MLP neurons of a small language model. Each row is named by its layer, matrix (up: input weights) and neuron, and shows model dimensions 64-191. Each number is 128 + 24 x the weight over its row's rms, rounded and kept within 0 to 255. Numbers have three digits each.
After each neuron's rows, "fires after" lists the tokens most often just before its 100 highest values on Wikipedia text that the model never trained on.

L2.up458:092133160140142129128150113140123054125138130112102106090142129128155104148108091113116117158140146152115164135123102115092103136181138117146091130164154134111145150112124155133173182148105133092108141099085129169069154097106125150158115137136085158113126109126119110109183105141155123134142070122139138117094116096093121061158122117111148130117203144153160141120114149141133114151112
fires after: "\n", " \"", "===", " (", " ", "=="

L4.up477:105091150099136091116162132119169125103122139105070117156110153162143144137157149124159092126113116174114104108141170149137132113131137083145130124148125111098177102157117142114165151126116133132132121162116149092114148130169142102153120167132119171072119161110140159130111123164104150088149094105109136119117114113127102147142132139147138102098134137181106132124152134139083161102132
fires after: "2", "0", "H", "3", "6", "7"

L2.up46:118145133121116142130137174123191106093091146128136144108161094154157154101130108123110097102143094122122150170118118106114062137125164154127146147154154119133130098129168141102076148120116068128101168128129130161148142139180161156153105162125153162113158064148170118134128105144149131110103143147113142164122143119126169148137139115082178116139131113126114142105107141112109114148180
fires after: "\n", "′", "|---|", "Career", "|---|---|", "=="

L4.up840:184142125155159154137121117156125129103089128166140135089165113171168096141159093105162141136138105113147107146148150189113123176142144145131093122113134110109142138104122127108152117106140105109105104160136119172073180122135161143139108124176119152123139130163132112146147109097112165088106116117156157096155129116115117159110097116130097128136091089158114114124110124138117144143152
fires after: ",", "\n", " United", "S"

L2.up693:174137135153132151085122149081139143151143166111144138123086157161116143141161097136112119149109140115131095107125132152111143163135114111106141115135095110155137157112126158133105090137121094111203148143162141169168138156147099138112139104170137101148161136169104134091078105161100122144130125151122132131116110093114103126130121135107166101147147110098110124121174111077112126130133
fires after: ".", ",", ":", " was", " which", " |"

L2.up229:139101168136193115107123120053145114138137100127121150124111136160146174141136117123120140132168137125147143156088102130140117130127102124142110084114174138139130126118140134110101140109118120104144121108098149137145162116122099146142113142145101138143165158145127098168114086126154169145115122125125163128104111110175136086119108183150107090166114071152131112081115096124150138125148
fires after: "\n", "==", ".", " "

L2.up196:168128132144129144192119094161131178110100160067161107139122157099146136101102070133137177163123126134124133134129125097151112146129126138140166146141148099125099132094115134101137111157083099112142158121126151142130147097132112107114134117182136095162129131112126122127130142124113106130130139115094124139093163138137147110126076110113135132134137124140136087092140130106166135177116
fires after: " ", " |", "use"

L2.up21:120101118150132137137148107079149129104166117081125121112114098124140123110124141109150126143156159127145159130100124141176130130141118113138136155090135129126099082103141152106105122122133068127125064106129132126095157117158102137144078088143209119138165163135085137154140089079086126110120132111158102153119168136152117113103108149145146126122155137105131119104118065151156151110103
fires after: "\n", " "

L2.up709:089110092099114096127129100141111120131120143107140156102162101088116128123104144112157126104130122105137134121164117150141126173145082101168140157130118103137096138083161146133150152104132126138146135160124141118112089111125112143128142117122110119111138105141157104096136115088156106147115155140108125131175138121149127134146123114107149152125122125115129098133116095133109077174118
fires after: " ", " ("

L2.up705:159120092070136100126110126169129099142150118112118144067120113066130113122136116138091108112108152140158150089154089137121155133135134133167164138141132144136117154098144119124166151138141092092139156138095139124118169099108106130140129118061094139141103164124169123146130158159106138178102140091146133154109152109101125093169132156136125121124167131165162078126110123121130115159118
fires after: " ", "-", " |", "."

L2.up483:115096127078159099125143125154160123110160117136154125107137090145143134134179134126092137137136143149163122140125135078146087123104119136136094092127137136088114093135122141094103126125098119150134087127159135116106129127140104131108137205134138136113157092141132113137137138171092142119151089088104159142101133125067150145143146132122138130129132124114128117152133152105117130145169
fires after: "\n", "|---|", "″", "---|---|---|---|", "|---|---|", "6"

L4.up2:145154120102167117135144133102087096123173145105122085134110149147137146116131117129143111113138133170126152114164080145109131121156133112174129143125091131140098135123099129098075096122128142104144137175087097100120087124149095136171127102095101127186157135126152131100155100099141122143136126115123145164163132098101132071105156124165152166137165179172121143166140120117107137169139
fires after: "s", " S", " A", " B", "A", "B"

L4.up777:117146136135139080073129112163103144162145127132141092176137109165121109109157092085153111087112155134137198140119154101118136123102152117108095111141140133147101175155097149114126119108141121119172146145141123141138119131138129123153113123108137192186145117074142100168142119145122140131140172128196130119115132111159143117111153126127082140122127109111133138178142126114127101143148
fires after: ",", " in", "5", "2", " In"

L4.up85:173157139115153125157140109148141160123133122079128112073129133123101115140152103114066134127103105120127109126127125131108136134084118139170146173176131111142114171131161116126121127146105085100125126173074127166087200130092082120163104126093116137181152148090111131176127076109123146134108125109131124086108137157126145118161139165162155121158159139148106119130110154107148150133126
fires after: " ", "s", " f", " |", " un"

L2.up336:094116109142128134123137113121108104124133191074133130113101142156105135155153148127134162122108155090162170116103121141148104136115095165138078154130065065148109113098105150102166101176098106121166143152137120131088102132102081116120129109169118080164148163118187112098131141124127135134100116099126102145136124127136123141102106116109145127124131097134139127123103115138156113146127
fires after: " ", ")", ";", " |", " was"

L2.up429:138122174112157106113162124139122124104175149099138151086157149124095135130114147069132134110094155132132125119162086157153100161164118057099139138115152104160104093155151172080155120106142141098161134127109108112083126124100143130135089119150155084166148109113096110139120136150077132135113158115110105110102102099137112147114122127101137119150132123109099171120127126101119118118113
fires after: " ", ":", ",", " |", ";", " /"

L4.up924:134103126113091159126105130139100119125124142155116127101135104151158118150096118164159140119144142092174126169170141130108111167103118131131132160139146107154119141105134160090152158109105147097134119128108132132101118126122086169109169131187155128141143113139116111112150120182126129129133141109139126172131118145122110186132152151098108118114101166165127136170140153112097101110094
fires after: ",", ".", " ", " ("

L2.up838:130124127132138142139150128152164119138126118169113114202123094122131097087160123177154071146141128113138104133110140120124125136124128135161146145142075090118117114095127160098145145119149136117145131106156177147124134142108130134136141145119135160108116154120106133125080123109106074134127152102091114120128152121175056116108142067109111079127165128110146138121101162123090136126151
fires after: "2", "1", "7", "8", "3"

L2.up931:116123143116127119129110141165136103095137118129118089165150076147134124104133131125155092135131131154156130159090124115093150118091100128082151100168083132149158104163152150118117156092151113136125138118084141138129083125141125131111092132143144147091083188149102141100088164128112083105162134156065097133124134142103120112131189131136132119138139102102139151141140159132120130080101
fires after: "9", "7", "0", "1", "2", "5"

L4.up468:109139100140101109133118096125065123109164120075122124151113215148152115100113161104124106134084128113142114106147152134114156130109154138103136154109099130150159110112125142135095143064113115093130112111132134082148120150146148098106147155146092125110132162108119103158128105153101150123164135142141181157147152106111176113171096089137163150126085086148110147099133117124120082115148
fires after: " a", " ", " sub", " pre", "s", " dis"

L4.up559:103168132102104093110174160137115179138140124146151144114110132091141132138157147095157146093143110114122130129131083155074128129166203059162099110144137148126146114129147138128170126118115153136114114161142082123134134077108133126097117116180137119088165102122134135160123126069132138109120091142171115173112130155128133091167094125149123158112091113164116119101117148143105149127154
fires after: "\n", " |", "S", "R", "D"

L2.up279:097150120106134121165161112144112131168118121121141123081130143124140105153137078178103139112171154138128141088152137123136187099105093099164106118163146129097137117089135104099163175124121112090160124156103163140140168139101127163161125135114131112108133151123135107114136089149153151121155133089150103144145056127118147139106116116106086106141133144101116104101145128131148148072155
fires after: " (", " and", " ", " \"", "\n", " |"

L2.up189:110108164108089103090119134149181145115198126106124104119165109095127107108163117169115106152126087121163122146143142108163115138127123131107136125175101113137156110132147131129133123099148116163148101147152138135135120125133132144104114080099130145175153113160084118110105131141123144130160115118046099107156095152115105155088182076110110106112094132132131111136130111125132144118122
fires after: "-", "0", "2", "3", "4", "1"

L2.up331:149146105173130072113099095113131147143146150117105119113142124146134095102142114105154076094130128115134151092143131093158151159099160098146164075116139129142143095140122127116130146127134130118116145158106146159148154125156109148151111177170153095153154146126182150126082103117094128140114150122150142122131111081095084088096165092118138161117131110149149179103160088138104102143135
fires after: ",", ".", " U"

L2.up843:117097115163109154118124152134100105135148151090141107094133151151164117129158127126104100130145131156099179109139129120117146120113143106169068131118202108102135128103143141141119152146179135121105133100128152121110137141131118153120086132107138128107117112139162139120168055152092157107126146100126134157096120136134135137091142146154162074108132133107148114096082102109165147159135
fires after: "\n", ")", " "

L4.up94:101126118115204090133155133089143131135158141069129129148115137109129113105146125160103157103133089144161157128154131126075156122118124069088127113139147131125086113102110143145143149141143135112122096138108129151166146113147186154179135140129125149146114101127114092154137138098119109111157120143137119150152159163118101134141087110151145109147112142096109104066133143172156167142153
fires after: ",", " was", " is", " and", " (", " Me"

L2.up797:157094096127125118146179171119194117096098099083118130107124117139109087138151122166132142137136111153147110143149094120144079098094129120135106121106197087110118136119147108144120139157135090127129094190145136144150103105135149103114136186171136126124135114141133136105158105111151159110113147083149130118158133122125148139128129152107132083104135179116107094103149103104118137101177
fires after: "\n", "-", "Career", "s"

L2.up471:113105109120141108087100116122081126137192146142127120138077171115145113153123086102128138146163141154169153116126107161127137121115115092153149118152151107123106157123130097151129092136135155155145145121130163104123123158101131125121097116118121077127109159100112116096144137171151105158126135121115131115097108110118066121131108151104114153116129113115108073115138163127098158115122
fires after: ".", " |", ")"

L2.up67:129127123137138138150161157113100136118157150107096106108120137104117135114141094111162090150174101173113167118107111108089112091150137092168114109119135133149111129080082108120152148160128080144133127108105104128053124127122132149158131124155137191116163156113137090146134121126136132173127131117158118142091133158151187097120117151159149111125133127115148132079078100112159103163119
fires after: "\n", " ", "==", " ("

L2.up788:100163159152087098094121112131144145167144130095119146110163142071129123114125170133126089147134109086156061089163114121150139120126156113103105138155071123192145116105132109114162169099196117139114135115129164138162150140103138121107184122127147155112117135125114094107113104130109122135144148121101156157133120160122121127102097122121113088158079134108121151128087149126127131120140
fires after: "–", "0", "2", "1", "9", "5"

L4.up677:136159127109113116112099092177156116101134146091156117156162156103114159125098099146104124151124174125152141118142115141135148140142108133112110161135139117098100141073105143136194127087123127086144126179111115117143101125117117113120135155171084159112080137138097124152141148131113114140162189158154128145130124123139128119130123143123141113135134113134105110116083115146123149131150
fires after: " ", " It", "te"

L2.up174:082126078127142145156112109168089102107135127151167132113106097097105116173105151122111151147163141136142144139196093153151131165111108145125124134105157137111102133088096110120150135138154117108194106141157148152135121134127121143126129133139119124107083116160123137097146134121139117143165118109123144109129186099135125153143148169084099126111146139167131095150107100132111138156083
fires after: " ", " (", " \""

L4.up480:148154098144115102157108150143128141102137128097140081086142177135150130149133120126099122141136117087120098128166077152164187161102097099154160156099097133159110172147127126166088137137098175089119133149128152073122114136122141153147132141118141098109147128115113116187092082093109121095128166148147161135142141141107123110133143111164168131143126131106143101137118137155121122113109
fires after: " ", "s", " his", " S", "0"

L2.up249:116134136130105105129138128148125127123119173094130130122129134094163098101136105144134129065158127138164145131127140137177130148117142114124171159096132117150082136135089112092133117151176112104153118126094148135114071146109155138140127127140129065119151130110143119114185154178111085147089134120153133133130083078115101101105149153133129121113153085146159137109125160136117121118103
fires after: ",", "s", " Team"

L2.up216:163099139098111129136126135138133079093123087138125098108145115110124153125112142117125152126102130147151143102160162176166083150124068149131108132140117136171112065115136144115170178127120144118181152156149163115104135128076135171118120104099093108138119164146152123102112113131122146131160127123136132118148119112110103138128126153112127127129139090082141091174144127120130112120124
fires after: "-", " \"", " (", "\n"

L2.up60:167152139109142108107157119159161134122129137094119069159122146135130143126145121125131111122097131151125094109134105097075118123127177115144147098106106126142119125086100104059139137169095140104083165125083142118140132142130113180172117099098100161098105102129148114107159159162120125108123123078064150108109106125118126130167130121130119121158181105109165126113146110155090145131129
fires after: "0", "3", "2", "6", "9", "4"

L2.up840:165113139162153091149119107131169111117138103164099108125160097160144154124150164121175151139145124104146174155164141123117117160134097125148141114129146130150103132145107145122170146144156096103118151104123101163131141135122133114092165117173174152172089105110153087129139146106120138104127139138132144134138122053109169116078114170107095116115114096118133135137138121140153149119129
fires after: ",", " United", " ", " U"

L2.up773:155160100173158098140125138157136124111136133168140123136132090160152135118147180091125121100138103101123173160120156138108112158102121105144113101085121122147095081115116120156138156113145128116138117147096087139166146156117138116145170139131157161162121109135157123112086079120136114111098126141114158145144128097073133126115098121104111119135115106151141110099112134120132149123126
fires after: ",", " United", " New", " in", " Los", " U"